MLP neurons of a small language model. Each row is named by its layer, matrix (gate and up: input weights) and neuron, and shows model dimensions 0-255. Each number is 128 + 32 x the weight over its row's rms, rounded and kept within 0 to 255. Numbers have three digits each. A neuron's up and down rows have the sign that makes its largest values positive.
After each neuron's rows, "fires on" lists the tokens most often at its 100 highest values on Wikipedia text that the model never trained on.

L4.gate67:131105111102122130096161113083110113094187113123106091135138116131073151141154145160141137139058088104133079126106107145145190175104130070135147121140099109104114091178103150128170145142170146159120114110126134117113181119099154152083114097085107173097117137110084162063117114183148132100161130184100104148152107115128109101132175123115131120154168159100095126165099103158112188089119192152076121101190122089134159200129144108182131064208077025142129153171138137091084118158165099138130169092162129148138112074090150103197152096121149154070122140038100116106156149118178084121174144126114127095164162192059147128110136118096076126139139114125175119140105109125143085147121110182080120148123149152145182162152167063115129100173107139115110136127110167115166042172180158
L4.up67:112147066081092163084088141118103079108094141121092173135138100134138183116190096141142109126138205146160120166155172114060113118150113159126192241090164105136155143137102143134114074114146113119127119172113126185134103137138131174127119175103162100173101118147067091136136137100102092127056108146147103170073172165116085119166082142057104112137107138149158118074159109101140150116153156145057192167090157170164120084093127139135132136109134134102146095135165118141118168148183111139095102141075159056141094168148091162114171150068118100104123126116096117091177105120112120174085160103179124118132127159191114095082159157121137123146132134163147139078173128116131131084187108073111143163053103149084150104097134179112144120142097147136183119152122133033108101110138099
fires on: " =", "="

L6.gate39:131155054160112069130150119127123081122151067188170076143115124121059141131128117158142134081096080162113103157133155121165121155100084137155123134155110179094156152183169136122137106064126080150086115111094158220111128078101148145135093107131086179143144140082146115139096090092135164120219117113097142146115098135104150189101082121108075146097081166074087096120076125134126163103116182073158086128086146073165097109122180176146088150140123046173150101121158129153096174144107069162131140110152097185129196148096109098134136085117172107168181105147110173148176142156096039096174074105162160093133144144109153087099109120166105088131091144142140116136162152051148156165107131114091129109112154114137111163107136089147125130111138133112116118118138118132141065100095116
L6.up39:182190127180102104103082181126118075171142075193175151138105131130127142079117078132125079101172199128121102114125103129145074110090127144093088084148149159094175128179201155123125112057111116120132203115136128104103143094106095145166114155174102147126148112188088122115122114141139126103145066096163146154080183119145149074160135145082149163184145084150148174135145149123149116123133103109073108165186163138166134172123103159131113120112086108066109104114108190073171102086147110139180167127056129136119104155151140134129146123124115094096099124135121147182203149122129176174164141107163147109178166140115095133177132157089169084099099127124069135087151171121099084180133137133094113195112139083085080190139148137111154146085102138115127164176107127154137078123186094
fires on: " ="

L4.gate322:191163151104118136149105177049147166117082118094124148179090185122206146083140155093163147147181181176141125143086152114209115129155113054129077127119171125116142131173117063140139071185139188122122137120119179113169078180087108111162146135157145117151182131155162136124076145180164116146144145176135136039111125090153135061138145082110138132137159082181141074108144150182105128151098084152093184134112153126118095117159131166188162107124103135084122155061077096087133164083147084075107180155186132164173142161149142162130105150106150100095114115125123105153103131096121149180134115148123153183098151118163140122147150140136124075135128047153182085115123150157161159161090099114112101158099140134144133143181098131138121117085139189141153085127116143163144120149141112
L4.up322:121118173167106169095111181077089156074108127122123147131160170176101123117113172090138137120101178116126178114156105133105077131170127090091147200162131103114096063129090140103153081090095133165156092105136112103154147190136073114120109097140125071207158183209077157065130093125116161162137194172126195091157168165128108149107088087092100128146090151059108119085092166141065123074143092130109130148108113149098131137119084126183090160124123091122152169077114117143105161101139069122112132149162109116191165121089131107090114124144157108117108071109120127153119075135123101166117136109155141121076126146189146123170099102111192135174123087120114107118068119141099150125092126135117099072160117122108122082092095183152059128131117129116047117141119158123146111199117069
fires on: ".", " the", "-", " at", "|", " in"

L6.gate434:101122064138099150109129102156083150120122095167109087171111123160223113148123136091099112125132091072120144138084117192117126178117113114134137048117137075119128117125082126185192104122117050083122149113149095105108113129129098130126104159097126134084131181169182106101075112064128099161132163122122142141163100105133099129111122165129096159087173060146130148085122156149162084141145112165097125089078165099138147134110147145120160135158125060197126131088102113163104141169128131151206143087125195091135120088105145118115126176123139119083143132166109146122151121123067179141111080082131171130113137160183100101168087135189140064149144142180142126175149143046188078143120139094103144158204111119109163209127104093166143135194154152111071082114114121109106132160120157
L6.up434:144093153160149155101115047162121130119099159122131110150073087136148125215093089138175155146159122098112089091202158136124129135096154103183122068142154115098158075116142121129093120175099097117134127117072134137098145084127099074119141163098125119170119111110144104072132125107192118162093153073092121144130142123087062099110167164101157154102049100146089162091148131120079106112094116158105094123124128105131110083145148090100198150113113129151114194046119109189149136135137155065122143066121121098148113102119084134116131174131101138068112074170177129082148177125102112170101128089101150154101168139129105178123176121124103090115099126115105112122135122127140075157098030146112064077077127098161047113146173116156165127102118119134083170122135117194181111086162109
fires on: "-", "fo", "t"

L4.gate525:193166054145091104075139179110139168149100134101134095147199099116227108121111074070086089103083180120104140162137150118088132177096130083078131120204103125107157135123156129128179093152158158179113132078120165142163129137146099134153132136162100173156119139147141124134151138157150119107103087105154108184128141113097158156099127138139126091173155141194137134122192187175157149137084157114084097196158141088135080166146145109180140157078139110193164145132139137109151132138101114142135142144150125127186133144129099096143131093116127112095148164146112191061131063127052131130153159160119130135175158157161132073172155136136094112156182128100150122155123195102165090132111143075141157189117117035109167134114108138163182183136147141133181131122091106093101081153110157
L4.up525:073122149122083192051097171143112151166143102173117090115183202151078113156181128111129082111152121128166106071128142147183152105103158170167124161092113126128136116152153119133165114149154086044140093154156135160100158210198136089105133110104139124129092148125170158111074099136160115161116082170158154177117092124094135143129148106163088122085150129179129165161169168169129133077106161076097132108129143100186113172148075112176074102130138146099094105136082182129093110118096141113083163143107112179135106162119197112131094092173151166149084142154098177166124125102119093090115102082115160159120142141147106092188194105128125136179146089063106194142093144138125029163098140115131134141141186132092183124129141154112114157176113184128142124129098123134110139101131093
fires on: " /", "ă", "\n", "r"

L2.gate515:123224203098142105133117109167176075138129146081178133159112170149123155114125178107118157098176128160131152060115179113188132142189123147089136154128068102132118129146118100117179121124136159113145094093085160111145131201117138194140142126090073117094115136085102182117087078125157145132098096160088111123190074077130085139166184128194125145096167141130137119095131144177109056104143164147102178059158119142135141116146102114127148126130120095167158128121129150141230132138140186149118087160115191149090113101123097186101169118144168071119101065133206129161123157062149164082128096170107125107110107131142153107119113117151105134154128114115105115146101088177158071106123134123119167078169107164123145119071094148091106126127075123153170111173154137179081127112115127
L2.up515:173122087124131151101151108089121123082108179085163114189176139128161120145148146182070188144129122127112119151145152145162128122118112154124166139122083114153209127195090118098074182146113134168086185077105139110156103139136099164144086156108111159128115054095147140101145066126147117126175188086116123052194101048102055147189122139175150120092130150088159176077173164128138122138157133111131138154171155164045122103130078140131101170108113126088173173098135137092092171123136149164099074185115188099135091100109128111106138150135204146108097115102119143147128115085145121095141089127111112107134119128147080132122133142116070111157137146110161095119106067118126104129096119154075124121196084109172110173061157121114122119131124130134125125133045121143063111150055124
fires on: "\n", "ten", "y", "\n\n", "ti"

L2.gate235:151161111102094089127131161148072113092119154130174121143076125128091092061101118125089139142148107142083144100108082157028130043153135125111122118132047093120160091128142120095168104110147161146147164069121110131122136155107108117130148152172131131159103142127173186134170179167183149079169145123102108176126169091102101103169159165169148136156173121099132154146172113173133132144085209140133214114154132128113094155124067181104132126166144137091160127114080136147151186119134131054121073172117143174087107159138110129079126108135101198132182079124103100087148160071168164085093128127118159155125116124135094085136150121098163116185148082140154133106151090069103106126104135135153186115109062107089165097136153173134175152154134104083123171104168095115163154066110166
L2.up235:114148172111180132072146203157079155160204149168130156170130088117162106145191135166104125121124143102131102133142144168107147145111127160080067139103147128138146177130144136133119114122164113162137110118137142124111165136129050068117104107147109108050079125060165179207126240171124076162157145112090169092189139092141131104178140162170140132137096183141122162085147131135111158049154110171136109170134083160172133123156133165067147080131105137091160127128157165153104153120142115106098120125128101146145109096091124130077132136228115117057172082098116101147147165115137088159093129165134098181142113143085142101142109161056118140088153108161135162077107205107135130157140096152139147109171094131151139151139151136155195125119103098133136137094131082100136165168133151
fires on: "=", " from", "|", ":", " |", "chi"

L4.gate174:190142133149152174147078133118155189072069190086142112169132137126146106146102145084148059092115145121147145153084155113132093144113163118154147125138132128090111162161110051122230165120076144083144158079080111101141142105128125123096129151147150148084163133150122105132082105132126203145112159100096115125092077101158128132122118112082089182065091114141159158155154118169140119123108086119118183125148165142154126160160146166153131174180156142162166115193151132171142165140177100179171149110187122119094092111096157165119152195061115160130151058084107141097118128169134163116141177090207091029126158112138129184159141086160104100145114128171099154156131100138116100175095108145173127125099133143183139193064112143083090138093171117108155146135124142146118122122139120
L4.up174:134138118124155125118095099056181177079158064155091100161151100138136128184184160150119115125106081158122113124073093140152151183153088101165135113169108116113049095140102142102177118148153152109080139124123116100113148096181182165145087173165149074156149178182174087152128181103138151126161141078148130127111125037150147160160095120108187132120098157120127064193167141074140136160142122194079223156169154151103146113134144119122124114160088133184121088078106099118143123096157091194110145156117108133117115108159157131194141103147132094125083131134088119141161123131124077208141126127103132103100111113130090113089130151151139090137146147146088098151201125114166103177103109104085185136077097167156077154109121131062127174081092103121168166150100131108128084144122116
fires on: " |", "-", " such", ",", "la"

L4.gate498:175145113144156125111085087161130110145128190127103161155175129142174112106134083121125091129137087105010125103094128108097125121127139131067153102072141115135164117152147107126099102182157116164144101070122150157117119170157119082117139140222085141118116146147107142063130172106142142187098091150067172090161137161119139147159149142117201221113143098107118148151113093174124139064117125106131124144124128131104105143216113099139104123117155175138093126123104144100111115161111084124144163105156132111170099051113077177181138137130089128129131083132139193094110130067159121133096117172173056156096125181139102161142110151120154143190163072113137175168112143095162134142121071109115079175112135099127041071167105096137104129080160102118140146120139085109166140133063097
L4.up498:151127131126107094153180134197145115150150105184082094125164168118106143163154132185141089160136056129109114116157100078118130064077126124103181107084114151114149100107098162119136136125112149078138156153127066131115121133120159127161123146104159085148153139131130124094083096105166180106095115074142149081105186122104165203133162109108106116095128127112065079066119155122117115119080142169075111096121155225126149114133089138195164106166151118157078156167095078177155107124172164108126138142102112139150148060081152126079069135138095095126121126139104135138082163128077150119100129138223156103183085122041122131122122132077120140158158164139116159129085096183187129111128132111095070172167099084120122113180084073188166138135105160084126072135139140085141120142127116
fires on: "-", "ey", "ll"

L6.gate351:161094151193137089109122176164081174108152140098137104067136116119088206100063093173103165156157161144144089119175067164109082154093136080152140139107115100192143156101125051137076094124096098116162111137150146088179121161131084097071169072106078106170115093114048156129149098134151173117069167142130103139086115120150099165121050176127139113122115129096092185131177080122171145093140154137154108073101136151110123166134146134135169160109109088145158185159163128147135096126158093148078106139123101113112107155146099117113106140151173174119085101132097130059111133119100148132101241171121175172050138119129145168132155144140122074124151173202149119118106110145116159122118147114158134113111119110105136081104159131114120126172145097163073091142099138164144153131184131
L6.up351:081145162160074055136166135112117151086129168068092061095161092177114149119255082136087151115158142165157118109183148163117197111065133198083128137134124171176109143127159125167102137143061145120132096142074124101065171116103190115080118116157159100160116145117160131116089182103166172153134135134224071098105171101151112120171136088148131135118103152122097120090122126165108151127160132157124158178097083087130111081101143162105088162159112136167126119126164095144135111112124086111164068162130150142103119185179113109040079115109074106128087126149149119081118148111118105141113158177142122154117122157096163113117137184088095144118165083111103139130154112124165146160113126107137119055107105118139130184117130148118108099159100118144159160174095160104117098074120114
fires on: " in", " on", " of", " along", "-", " located"

L6.gate411:120154122121104119054124171133146182136114139156116120120064140120142142134087125141141159165130118119106106159090138234147190124163164125079147138158077059130090159079139097135096063158154138112066134186171151158168096108092133152070108115168186073121143134119129108112154134094113107150139164123091140165098137094107167064116127138133128103116092127105193115158090100134200147090085082133124088101095091059163119154104157155133095198119136167132154128183113171177104106181136102139142127050105184104132076149145120146120154130128120127112110137185116110101085114123129134167079188146122087170176168139146083156147096118128141152177094159161149146120184107136178165115148135133060124104162161179155139186153140097111111138153191153144081116179129147191085170121129161
L6.up411:091142177044128198115168123121082191087164170140143190099099131178095169177099113137157162172154130130120072153135114125155090144152076133091124171099134084128133161104124109128203085106182142124161129173150162131084147114163152146157168120111133095123163131117185128131148139127173154131139102090116146146100176102115102152156109119128159155079135117119190180119129138144188123111181135092169140135209119137113176088115182167172094115142090109121129107134156175136118148128118176140150120100081160169157110113062142095193148072111123164163130083186172104129138126199148145158142119157130107159172091103096144106143130120114176104115129130184134146106157113106200117099159133107128068103141165091153201106181089171139113137104175119161155120137121115203090080135042156
fires on: " l", "p", "v", "iv", " f", " n"

L6.gate337:194142111158124183142131124157109065172116124138087187118160109144179139186155128107104106085158166103079099137157105162142165097082088123203131145099092106165103179051135169135158120132158128132048194092106153113142155142076143106146159150134094176143128149130113172126143109113109166126120137134108121147109088088107186125123188133134094138190145102129142153139173141088077211144183168159098114103078127111156164115098168151121118158143143129150113084149151085120132171095099136170070132063172152113083168137106164141096095161069112144186105120122102124146153134186116103115102179147092124082127173155155043192169062112131130107167148173133112122113121078133138108136139125172064097188147091120127145173155105189177120137127168112169109153120087161162143134140098139
L6.up337:131115106175105081135065131137121067140152134134123121113122125117094121049145132120121148133182166120105090132153112091115135162114122077108084139109172065186116125124139098125138072148145084081136150098155184178194148120100092114083126183123118080164188181174118132129129095104110102148104111081141140172150104142142197116176104141158104131118163120122119171092119112150118085105122146171105101093034051162153133096165101119119071181110112187124136119185078152136150127091125180155073090188122190175107105078114152111091124083104158160092152152093130139110074095114100132097169116135129130087123166120113124151156130131148169045140134153123156098183175129175183182121076127096172139147051097109117090133124103101127151082094131097164183124113108098141184124119111079
fires on: "\n\n", "|", " |", "  ", "\n"

L6.gate2:102129145143101123117129145162087155146098098138095122067104065177056131145108062162079159108132149090118097109146077156063166098087131101099187147178114188119191124092130119160096122110112182114094133114111087092125114137105121149141136126108124095084145175179093127137117163132155184134077116118109107138125080109125089129082149167143126161126146126117099152110143127085200122125166137139098201159093163113181066095201082102093143167136041111097182086050129093136094135126136135096178123130095100134160082113119105096124107157084155129091121137208044179141128125125078121125098192154132151100130127134112136127095168152072084096089153120167130154069157119152142140105122146142121161067131073052121126119104153093128185127112135150151147102114176177110123110119073137
L6.up2:100125164155166130117171118188141118132129162111130074128158171187150141148150067138113178138084124150182116137203104117098147081099109099134125112145119099107123145171148160144111141124097114098121066073114074086118111184073150145105128147156141144128175142140085113137111169082185140103179093133165167170080169140118118145093103163157110196126081088109133139144134184099077146124123115168172128199102136105085110139151108113113140128138061172051134084089160141207108099117141136162134221147140117165086129159184129156153065085178091149139129104193132108148150179103095090164156153176155109066145142124157154123104157157149153131058119167182168141100128127153143153121140084198089153114122092139117081081159166130121200153111169152135161145132143112114101144162112122
fires on: ",", " in", " of", ":", " throughout", "ern"

L2.gate140:132193139078079133121157121123106133162140109099130126133100084134122065162145117084105148121120123122093145087121120132165114094131138114163156134102080154077153150154072082113149081122107129103136154059100178118132167088132102132143110176132117129205063137058199134130167182109148153093110090154098142140123167131125108084182208177121153184164143124162118083178142138094112130146169098145138144094106103138081100124133118159110116143101171179181142133145074165111178095120156175130139080151125103135167149133127155084133087201083146108142226128132155107129113126090073139135118154117127117140081164141174152187152076135109116059095159087146160101098122048102106130093122133069184185141075136085152115117153166111115191139126157164172079095088126104153146130095096175
L2.up140:124119164159130076136138109091145099134088140123168128168098162177109138144090131082129189133147106144137100124123128121134117106161113087109155156089145156131130066143124148116076135089112128166157188081140110113137093160105139133132109157130164099156159069164142160090145187087108116111137183150160120076062136093092099125117150139108124137105101124098154126144200075150114166177155112120136043143188120179132091151105097140179109087153095188181136066136094135122178145145112093163099131166112107174101102131065101188140052094114123101175148079142168080149060099107116100223091135118118152140095112125163167134123130137109145129177092128156144151159110150154071116131093150136143110160062047115087164136106189147156113130111109116133089061175096191078135170100116065
fires on: "\n\n", "-", " However", " Score", "|"

L4.gate151:157204142168112135124158130113142053129134158150171126195121154141092058150165186137200152176096126141070130141108129069149130131189133174136148148191136110091081112069141128091177120171103099141139114091153141114103173069078091190163170113095143205121078072116119084123085151139150097138098135125127085166157138159138132102120127094145104146140139118140116193177124128132130078156144190122130154140120107183050130109116143168107116129116164112085164128086127113152097116110086103175133132146080175125174077137180169131142102116104176170111076159177133101133140193044128097129151083108128141124085097098176082172131154112170103097149158198125120116157103124159153103109143117130181146143139138172121090144138157093164124123125052112118140173157115136151110084145165160
L4.up151:177135125125112083124134085211199117143148155175130073136149106118063079148132086161166108168128080110111126157112106082118096122139117164172179135141151073117091128110131120119170150098141097144088103127138178132143119119184183128132191150091107102112104115125137143121104132067181149111122098130144089130141144113184157126175098144122190116136170091102091106210126099147096150152130112173155214128172091095070186111117099112168133117148121134197129151158120138076085059096163174122104095126094120143113092080152106090123149123121175130087134129135157103096118148081120171072084077180064195079060127140144089123150117191087108114122161172132131129139174090116096124146142177131120147111101072143126067136104169145183123138150175164153141176151110138132133140135068086
fires on: "\n\n", ":", "\n"

L2.gate120:120151019129114182116133123138142116065117139146150144115092097122143109176097083167119128139114146119165129135129142123166150094082157104218176127119094096119132131128098174176135091101113165163114154192138073139166136153147141104143180143154083089104078137124093093139146159124124116063111107110125157157117194132160116107139122096077159101079129113140185123123219131151111091117105098161108192122097107128184094140134101113124128156103184110100124093123135072108177095147118161167138109135092185147109054100105144131106109094137081080142208127089128181137128063119131115170097153087111110037084104128197148120132148076143096142101118165122054171152125142159126117126082180149145092135097141099078165185079141126152154139138170115069146128132129132169125099139149054
L2.up120:120119175066096149164152145118118219129135086114162116150153151152072083156117116115132126124099144119128123120106121196129119099149099103183140130151152122096115146137165068150090146069151098127101121145166152151158133141118161191033165157136124090146133090167154092154156081082133116177180123116131146102069144112151116086122069141125122116091074110154184102087167143131130106169168144142087118120150121144094139143112156094203094087145125107106154128159080123121115119081156149122189187115089142168111111124167123129108118138142092156179091106106165079123106160086098153135136172125151200080077123177139095182204113093047152092154119105135101152165158132166199117159095161115097140133110175106125159158174172100178160120049152100132069096140088125057118145138100135
fires on: " \"", "-", " |", " new", "|", " for"

L6.gate410:175156130153126130115145216127130106087100116104097096114120147174142067166163154167112138133072162180128148158095110133083123151075124133134132137173118154176116130162146079119064133121087179126102112155139144168114105169102072117105137065118122140126149136081152084147076104096186141139183188120191180099055105176135093166139123134107140140056160177113110123176122138119135170120116139151156109205139086140115136182131166146161155176138187085122129095155115127133061099133167105032128141138119153162129168110100105161061104136107160144111108193103099028081192089117074158110146165061180124159120074152094165126122116099140143104094078144129162156115094143096119099135158139085149116113090140112160118154156102115087131146096097100109119149141143141163084133133152091
L6.up410:134176141133115077142121054094132080145118121120113101169183172106116155126112132172130132096192132125154089110113146090112168176099114138110130149190139106145153092103121174063143147115156121190133142105043072184129180153130144089132123101109127093067097056159140130119131084118138111133156109106106139104126149137170144093125096110070112140140171109139152131116050100113143119109110125164102210167087110089137136152111078119093087134138150196124129113084123149065142174093198080096133108173072132102136159149093145110177182099128103105123115139127143093088152128132099175134150160103185122138219093164066140144167089112146096093120095122125125182152099124172159113178077076122132134126088104176137114187058111085172158143141087106132089123132120096166159133147179071
fires on: " =", " |", " as", "=", " in", " Website"

L6.gate116:136163136064156162136112162130136134102161131117125150156176115105107137171166109150126182174160208183168140086125138128163092150145122143126107141152139089131113056112144167135078102111159076133184116080103156086138090140140146169121114131146084159130079167130120148126103144095126140163130161123108149142145129196097163077100220114145146114117130140118129149092196087145142135064145100108109129135120163126130106105113090125155069092137139167031063099157112146130155049130103088093126160102133129125164135122103137198129092138116132136156169124061155146113128169142102160124120151152185094108152136135151142185135097074127137179158174133181181135063103188168119090171115038118154130108136174126167108093136152109162156072110192124072068135131149066123187084129138143
L6.up116:128160113101149123146148117163104169122114185131114096143103128138188102123160155179129095124102144099108168062124161115094106180090180104193092085108128143175182157136139120104172092119155098178115087101083174155170116125190100113193105150124137146201149150102110181142072128071134132163198094166132123149116152086155126177079165065096130132143090139116090104130162158136125139139095142075081063166163118148174116081176139163098081093125100115090144161216100189108151106126100142117109039148089101101141097106091068128103103126091164118131084160093096124135132081127142127157168123135163079118086146155093157123103115122127105123159092138117091140157109165071163114145054122154185087096132141099167153118146144092145144079065130128120090157160109138069117097103156135
fires on: "-", " \"", " of", "/", " super"

L4.gate628:123189097132096149112154156151146161142125108149170134118152128125142189121077108077158133128152115139087090141145150178118172123098158074164159050091162112111129074114114146115160118072128104106089103076120076148158147132092118098105099168121195123117163197085139153101138188142112144127147160177129188115126155086121136070123108202117079141130134127085089089143097097197191131088124081097115167131109180117106155109119125128106112188165134144124114137107130096194143197152111049137108105124131139144151148183118112134106166193142133106101170145118091129171112106077099150086158100137107094093096118188160179118033091108168154179149160167133151105159110186154190094165136130084133080154081085123094102088124110139162149163077116117095127149161141175095089095124128139
L4.up628:080134168112101167113146109076126101154094111168167174144143111123131133123132109139112105076134140052039169095117123162160125120063139119100139093128119082136133133153128132093154069100100177153173120178100153176111143092093187156094115130188180124101167150118137181126148084185203137158100138162141126117108055116105078108159124130073185120054086105162053164074080128129138151138170103149145056097189127156110139115131068114119112172086145163124134072105130141096079119121124108088147090140128152123130096117167125153122131139122147175115097079146203099146098087118157113151107115121130141108129101181137157164155140124159099102125111162088196140058084097115109096129141159093128098130190156116179089104162147113108140094060058155171094146118153141128125181119161144
fires on: "'", "s", "t", "ho", "w", "it"

L2.gate575:081151099117116118081116178100064132155192128068136097098182162127157114109084148118165194124119091153165096151162134134109170131131126130142072144166126117181149103153167108155150139086152088050192143135125118126149116159114142054146130130193142196108118112089100100137134155134026127138141121072120098121157158090154114139185116081096127128152115102109129096145151118164145177146098190101142143182155118123086121095159078168133121121130145147166152054070080134124133107120142087167082109072126092145064141140120068083120107142112162146147153098093069126070071117092114080169119152138181170175198113110074098163164144112083136146148108144160137095122118121099151124147126130094134135126147153211167175195150133108111132102165129105148117144139193147102118128192133145
L2.up575:111145146109131079082145183086093152153205133132117098158137116101071116133106096124123149115115129076151166143111119094190149114139194154124162132132195185131173149102120144118119097101145129119167168146120133107120155065132082106133141156141118085095110162101209122132145153172123086142130118110170157177138089120170119115098124136112127149175111099076112132122156100138162123154084163149095150179205112103120104140122153104070125157116086109148182160115102122097102182055094143085070120075086092199115127083090069101082120052085114138127160149083103107105143048121117097047139131141086156169163072113129128113122160131092097137161159142107082155117195111089098168160136145119188112074161169109110132154160067192126079148122146120156122140111121126137176095142197138
fires on: "=", "|", ")", " |"

L6.gate551:167149181114162089100069119159104146137162144140129132087138134129104175137147077151135118117139139200075071167150114094160127149120082130112106103143192085142156096132163153165128116082119122128098149133128160026160122110051175151100062168145113115154116130099143092105115075158144169083137172139114123122177161156119144143117133174135128137091157083103102139181150090210103112103065187162121139122073114157144153115136199071193109130121146112131146183107086107148171151074158107155162083178153168100141119074151135062148160119106138136100101136088089088168083161182160128159110147122121086150082131165130174127095145124127076099102218134150133121178146139111092138183156131117122096145163118139137128130115170110050122110162125114109155211127158134149104183122094136
L6.up551:108134089130106138199157180171152116089102163180185142116097103102159156132115110108097119090090111136119084145096124133128136133067171118119116178128171124098205176118187121079137155068139165162169148128098153106146116159110177072132161130089138081114171068089076173055110158091111119125139123128043151151139125136171108179141149127172107116147117120171113114140171100114081144111102143118132162158136069124077134139189153128133074126156177159127177152106158129141125136120090171178121122147067084158093140120100144139140182140123078170108107107132166118084096106134107086178092176148108139128138130141137111155120179165093137039103125125112188107139140140087130095110111138110136060162101114112159120212150150163121044139182108129140195185139103076138073125169111126
fires on: " Bo", " Bu", "ne", "n", "l"

L2.gate146:156094127060102087093144170128146223155220155124135111073122098153123096124070157120131150176117079154127076136147155107098101074127172095159073135069093116112192088116141081180192112142076074089097067128116186121105125148107089106174145133157133089127169145089097076099112152103161097084150100104154128148122139125113131161126125133091179122150098087133117131132144077147156194063144155122137072154143126078114061116093147184105126182123126143093132131134122148126147144118098128152100134141167125153174081106152169175109109110114163175143192203165069139166097137155133124111116148060119141107151096099135070113157091101166151152117140129111094151140092145126112102121092123178125099143148094181076164117129160186150131073127137182159114184123150125147187144127156135
L2.up146:069204080073132144175158112066074151121102128142144101170147139149185137168153113161114081136074169076093119153121195123147138152107197136075091153096118157127152092144179115146089172116148095114087143099094089055159168117118162115151107106174166155123112132119202096146081122115074108152160125107124136130102101169151076141081095187212094125138197165111097143160135172116082115129136148132123151194138136144068157162156101125114136129112118127116063137080128167154121154170132107126161103209126177130079132214202077114155146116104143153083119187112122126176129131142110138165165111199151107124122139162144094150105155158121125134098129173126122145133145127136117095055138149119126142128077125097154078116147142107079129137164170121066092130145098127102094149112139094
fires on: " public", "\n", " latter", " census", " un", " |"

L4.gate51:139120134139139131120151196170131167190162172155133128134119142180170174133124181163200087146125162091121152082120150096153166049146088035089096150147141198099133044088182073147157151117152146044111177161112137142095125113119047116155128129133121117131160121128095129132108107104152089120139103127171167130135146148106091143129128103096115169075097100186096143101150153141123162147140137160093104130151103112108095123147136102147149185141089110102167077127046135116104071097127114145136124145077132141140142125151176053110101089172112189141134107154090209179093102162146121111096128106120184151137149129160122133126112129052127099179170170107143085081117182076141111107162145105140112157119094146144118185124156141120110114163135180078087137177087084168146154131118166
L4.up51:158091127099173080043141168072139142202152139130067104139176154162183165110151104117206146129066115085157137162154072063157172108104124154099143178157118101101112135132201127182144081143115125124148132090073147099113117130114115098111110106166136101114123120123105124103145128190107123120110131133129122091048123149126127140110138104180113104122110083151133093111103111093128061105128124177135173134113155096158089137110125086113173143141154141115216070130138158127087114165132082094167119149149154147050162096107179107150112143088132172107158173158095181116119155131159139122161134180093105121117162120139066116158127113092138101146181143134120129140089109082066132169102115105152095087170106126133127110049105127114167156149141147048119141162145081117142100212216153
fires on: "\n"

L4.gate173:137056159159072112141121147122129124088186173118091172093169133145180137195083137145133127101092090133147122133085146195174126153165123095155116175160131165158111109063098179138126147172121169086112182113172122130109163125123111087093183154153081155086146132130221134106163107131107158135118135145130123070076081137114123050137096107075103121143128152154103158147119113107110184136116114189118105117128151117109199145100142057114149117140112137175147105135174098112166141141119142104119134132171190164103124163089146120134115143123081079224161181115144153201137132190140100074140156090134070116139119123127106097125053163125170105102080076069148150125146123130129135142117086177143130140170149160125066143188110136142136111159133111151110113130082163142168087070068107
L4.up173:139101123132111194189116161066082116087132114137057064146152184129118121173123154158162129143155152129129129155139101222179115120129120068092111157133089110189164149127144123116112156150128114061086133101097099132172154104126090162128201162179140132130106157080140188133127087119135145047097121132105190103080184103106107107111096077105110181116033179170095141146146100119118100112071084161157071125149115137163117125130172131177105089151084093139094131142135141151145148153097082150137168098166247112103162114121125119069091098131150105181131120104109193150139164152143113191129085132161194149093110141125158078131088165149119135095105117122126182124166129142119149153101118171103149160097107139104096149145167148167125143121126105130078112119150118123164146107091093
fires on: " |", "W", "|", "atic", "tic", ":"

L2.gate46:138102145120190090141135108121147113201082160136125116160148121136128135150149100132095161178153148109128140142092143091195129112143106094077090058188124196182099179058109118008219132152117108036136130155113125089154112144074141102103125068140137128111108128138159167134154122092131136090117055112152128086163083117143136107033079095136104132106140127091155162042130099132115188086119176111113073156190143138103147145104156120109163130100178165154155128165101080101156134099089117130109180200102140143127116131131138119093123114133127160124130087150146116151137091103119090080157151126098113134163180155189191087197174138135124142127147139070112138169096151090138139133102123121140124103120142096175179108071131126160126114141141152116149098143090076135136114115130116
L2.up46:071078137123116121098104148143133132130111213100187093135137181175131077147197079179064145171173140074072127158157088123182098126125182179105108095100128184150113154120135096115147127130131092068147161154090097180090180119114177127147119116108143183146072112127103096129115147079093142116130132106164126118175116123115148136105152113103133122080087107120157159125119122180131164080148142131067087211172179157162090121165104098121126127117068158135071084118128120125132118086150097166034141164116140141116058073164140123098130079160145158131154122095142107145102113185125119094146123160089067168144149130128134026143150091121054150099099141078117131178133151127121113158127126154100144109178110088109165108131101139090104137168104177159082151110118096105155167093128140
fires on: "\n\n", "on", "r", "y", "s", "\n"